Part of a small language model's weights.
Architecture: LayerNorm before each block, learned positions, no biases in attention or MLP, tied embeddings.
MLP neurons of a small language model. Each row is named by its layer, matrix (down: output weights) and neuron, and shows model dimensions 240-335. Each number is 500 + 50 x the weight over its row's rms, rounded and kept within 0 to 999. Numbers have three digits each.
A block is one neuron, or neurons of one layer that tend to fire together. After each block is what it responds to, as a language model described it from the Wikipedia text at the highest values.

L4.down709:426496468488509553483549531476496447455478553433454559451463501461508486467419568493418505589423622534507566449438447465483502552486597378443496507495524500512550468441613551458559590498444490467476542542461533520560487492475517494512564508517513475488520577600433519440480569555420437425
L4.down782:553497400456453446555538380461558533383509538563435400537498533525468526445425479426441541556555421442436530592508451613432473506504457450497500530467431464473518539498452516472419532519455423451414553505486425470490475434460570527648482530463496592425512457548541523533479412413535498499
L4.down3389:515496580472497524562485482495422479432502496435410502492430508441354479407547582535556537448548497587517529456419495468525453532495496510510546501513535601438536571496535505549439479562501529451454519426438404475521484456499481431431535478565551417552539411445340561458497472473469501436
L4.down3401:550527504516518520477565592437401536524536545560552484463547531558432450499476524575495539477507509529596615502464549453518454467580562487442568509535451460513473495497454550578475576530464511477467402466472548582529456533484390418483421550509548413450530491546469538521551502495460564522
Description: -ing word endings. Final -ing piece of words split into tokens, often in headings, tables and lists, e.g. Fencing, Writing, Participating, Livingston, plus whole words like running and starting.

L3.down2855:431459501523462452496543407620468575517507520495550466508519418437510472485468488461521495473516515547476492396496580497484472574574535498446476608551489554500602417547368572479501492476548493453525492448427471476520569530489466477445431482492478453524471569423528499598527467451434476520
Description: First token after opener. The first token or word piece right after an opening parenthesis, quote mark, line break or table pipe, often a number, as in (32.0), "Say, or 3. after a newline.

L2.down300:566506517461398507464507466456428480472453450440475454562449579509465491461451530509464490458473442496549470435520437470492406530560595540467584539520583658421472459524493581424464452499474497511563491483519445545427410514491564527442503524544475466562569473570482448465529434488491478526
L2.down858:564439484468450593492460487480489506500467465517488525564577384485425422515427511479459525511554452529605538523485609489518593510489473578456512541581405507498547507505534479528418435542475589420537414532519522555541556553452458561502465580471459550483516476548518423554496550542495615449
L2.down958:397428525477473461572565557481488518471510560411428535494469520470452446517546556515437428441524568403552538567388587478425480523492498459506532528527497583521508549478438534528502486535544397553566473446427466468469552505523462444483624437573539494599563495484430514466529503447524503468
L2.down1258:497489543575575461537438540479545454457493417623510516515536478522503545545463513495436575452444471423490461536531492519584510423576382530506466493559518537506503481570530499573544494470392500521440517551442564464495566561392505550506510505537516612438506496491447570524563520563549400439
L2.down1321:487401560432556423507563430474480525527450533430545512514451423467433493421518546435612428553502512480552537491531552499530417417604466465463442595515553506460514489502479439588553488439473558585460478499497551493486528539479493464492517519499534394524413554476486410491480490460457626445
L2.down1462:527485521499421498482553493445512493506611556503519433517522443454511497547497485480610451546515490485576410457427496625504449486495540487512496554534479478462461410513515540475533511513483400544501448465560507620466499396509453508557490477464443468519520481633517464520649474507461508453
L2.down1485:608451536505503444426557499449536519503419552507467521533467368548489469592508487497483492585439499538575508455431566503505489447565494549413540586476338580544449480593517416516539511430505464412541513507459581514535531584494466575502502509510424511539569454575458512516487513488449510577
L2.down1554:521447524489513456428545449504544507440486464529489460491593458468431542469514539492491611529431484557607409569430495578505486466519505592413506591581513408447563413506439485491469550461520489429512530520393480510459482555413508519528497458544564477596519518414496516534500540532464475490
L2.down1559:512516582492524523505416546627504513538431509434471529557484503427499529581471517573418397581464456479531498412471507421459486486545401493531547511565532455450464473491432457509475456535504511526374504475535517512456487435480543458453420489607536448528514488467458468423516536431524467605
L2.down1783:491521494555517507432588522539501398494466576528444498463512544601492495483480464512496582537521504470553529495521517465494479548500494566418453479539512541512479450455535519543460465522499464482512552541453452542479538573487436429468533492491553612443575554491428537465415512481449438483
L2.down1844:478443577443421491495586434438474484533512474501341514465423509429493462543507477472512413476586607507542587478509507476496463574491454527452449459531517480527565578475549569468506449461523557475564483437559426510461565472492521471551470507437531538481646466481436492538551512646459535557
L2.down1990:510402522435490497482536427515481572474433485494574513493458513466493562447513526441539434534506569516525483510523505477525536525552473485422428578500521520488487498491488461540497530517484455531458511480541513508519508497377508477495467524442591442577459573414472583511499483413542574472
L2.down2066:571428594495544490463525442503422540493491518537503516592608442436479449540486501540543531551543517354543519404443533456502559507499484480441498556516435528444468568486516401492592523520562449460529453483475512532533447588468452534556463580553508473513515483383474446585474528523520355529
L2.down2087:502569451458510528469565479466486549463436484547655514549516613497417443486564497412557498498558504558437499469563394466415459500509545428482419480492422560589500470552449524518505468474498592527552505513488539564417477537500611499527488524372428516515430451524602503535472524467484453515
L2.down2341:470467500421464505443552406371465556448579443535574399494525497514396493516430514463524435497468491447472508513469520508524542485476505508466485482530498549432494419456503483456493463572561594481411448502506497504474489518496504545429463573571512526554482502458551471484578494519569445529
L2.down2395:606534510493485465458462565556507535426462474502438492578566492492524533557486460493535481538521476456537459539518566495453478359502463516494504522527467454554540479566445568390546431530517516462479503503521464484549454596442493500396497619517506407448514487441467458489384506505574463564
Description: First token after opening quote. The first word or word piece right after an opening quotation mark or parenthesis, such as a in "a powerful story", no in "no doubt", and c. in "(c.1770".

L2.down28:536425487415501511557552469542455501460486522467499362478535487507564505636508512504528489489443392394516491593509539513497530557522585425463467527467466538463521450574507532494529510486485458513477565497527527555530379533466512549472455548515522586449436549541538552501528427390497453582
L2.down101:458512525490440671491498486453479540586563492502541413600444460521545488532518445563490507525469533521467494534565405518539408374484522524538449521520507504545459500463477444514616523465561452545413438454425569516431535450431542474586586535556590477471542481466598568429537426575546543517
L2.down345:462448532539438506528450511451384438480470460436555561492486458438505514484468492488536505526525515470551500500578503431531508459428403572484482513531457412522455493423451615527539478542446519560535506530529477499438624499408517399472497521520507435450558502424498463612456529558396593601
L2.down1343:508514464511451545450589490448516501575517473481527592438448559509601455519516472453540520474516441590460437553448497498524554419504475431406434461557456472480522500535522413485342501531472427502499534449470492466464469584447447498521402542503525433492504515465550674436501449487533435490
L2.down1350:449420491486512419543481542484498508587522523488540363514602553498514522517461428524466605548486474512589520432592486493498552476573533553462599480475440559469479519433483510528588577488506575431456477544540455414455457529495531398515431657484525382447392501563449483553515460492474467508
L2.down1416:588447581460472553498506549617577548473493531506510446448444482573542477417533450465504451391454514445580487546563539505500507458449475566432429451447433537446505545495508538452488521544530521604552457479458493462490505480455494571493462531577603554524599542477494558440464511509539472416
L2.down1604:511569585532529365505594529523460478450526493577577485584449503561531524422469468553528547556425411483462567534461495565568452492400417507441454532530477543539489505431451592567520495496513490550483578494497483523557501556567571516500535506422514553596551539521491555469559454521594471594
L2.down1976:450557513592543521554559476596481531477502472467473532515495474470534465449530433446529504499506564476446535485494489492562470451479503450416544509488578398462540518420533503473449554440484527437400548478482518496492488497586558518501493512561455483423600461388416465544538447546532563550
L2.down2427:435527450485493521419519610542527486477472518578570497568550422397549579394474558487497519480525509477474551604513439540463567450463401488547425475580521527519440496439424514486512510522491517556512537478457399486536489445527464495450550503563607460550517485497528585519404506456516500543
L2.down2479:425491490502471460554491629427491576499545432540487534568492498458471480485592547500428562481528491572434546611399476563546481509495551386464451479524560513448478507527487464506471436441530449567534538483397428509496478498471453499426451513509653471554489513418555522524553541465517503469
L2.down2588:457484479501511553483501440446425479503452508405589570516496517411509511490538470461518471424514488482460432499526538491387465480552482518477515571551505498498500513491524562545521422557518533494498431501541540555494491529490566384563427532449528431503558577463483438508454452453444510451
L2.down2709:501464466521397537573526483504548575491485552558476465529477474404555456474459493571488464490564539411445531512469522530463540462503469479447459496500476491534452508529469478495459516478546401538541466580552516394469395507484482520497485460478493460617635488466538600552489532522534485487
L2.down2725:505516555441451500509472488544424523502480511426480499520565569552466483505503510469539567517514478550508538429535577480485525514426527471510575423533468510624576589502467472518439489562493442494494537521537437488487522552415577524488475551488491461428634536579531533476581541528474506605
L2.down2868:472491488584482447488496553491487525452473460483489468455452598510463445539427485497511544481486555538491567504604528497545370486464497598422595571583447535499568478598463529430360528557528545529452443482442494523486473479479483557613483453463516486430549486535587596544544500555572481518
L2.down2990:510478519563500448518465546505411479448470496465478477511492457524528441468508443412462494482426599498515544494532491476485467436562490524512448444526410453496546486532482461523598439533496526541505447521536510443463506484557476546489532471550601550553509505532533477462405415548456567558
L2.down3435:517542439469561503575496523539518470443529486530530510517575615560507453476492517507487573596574378492526553460500455441517529484491553534484451521495503479580422508569490456498577467536559457498511496524485517557541584504416544545483575463489593436458448469452527528514640475420468506531
Description: Word-completing suffix pieces. The final piece of a word split into fragments, mostly "-ing", strongest on sports names such as Cycl-ing and Box-ing, also Noth-ing and anonym-ous.

L4.down1181:420521555551485505510381512434567493480550464482488470461565487543493518526505533466531503605461467584460496456517505536470472530537537481460488530440373435544500436539539496552514416475518532508557538380527602552551475559552499443427494499533482531608524477528474499479456495494477507556
L4.down1201:524439571441537431582519432464450505499608491520551511401533507381550605489495475519536423537559498437452531548480528537557504514501505462544437493478540527578355495486457452529535514490563498517526477444550518514529566496471561455480507559532474409602522578415448516448484439394536581527
L4.down1291:478447529528448522591525432416495544536461433469560565585492494386498491464524522481532470557551509468471453460543577467505478490561503496612464611529545499486474479448549440534543431573551497538445462504473535520473534571488478500528460504530494497538431425532508448559551523521438483512
L4.down2245:416462609476465437528517448440457542480433543405526482448489573477534513466578497403553494460480467501473519399525514429544528502566446441565399512509533566536450458509498462437499507434472456510454438463586596532514532550508548495474448459450532468566527610469491529564491470378451560482
Description: Word start after hyphen. First piece of a word or number right after a hyphen, dash, bracket or line break, e.g. Al-Dossari, (1587-1632), Kyrgyz–Uzbek.

L3.down1429:426471492507471483495528507480515491488474507563465507552562476419472564503494542491453433520478535402419603561444496453531505571483557436432494446480508558512498510449492559549380527505517499487475489578453496506403432449534506494535511474559552526503458469489612503510442543464482541524
Description: Mid-word continuation pieces. Word-piece continuations inside longer words or names, such as co-oki-ng, B-org-erlige and multi-med-ia, plus occasional table pipes and Film Festival.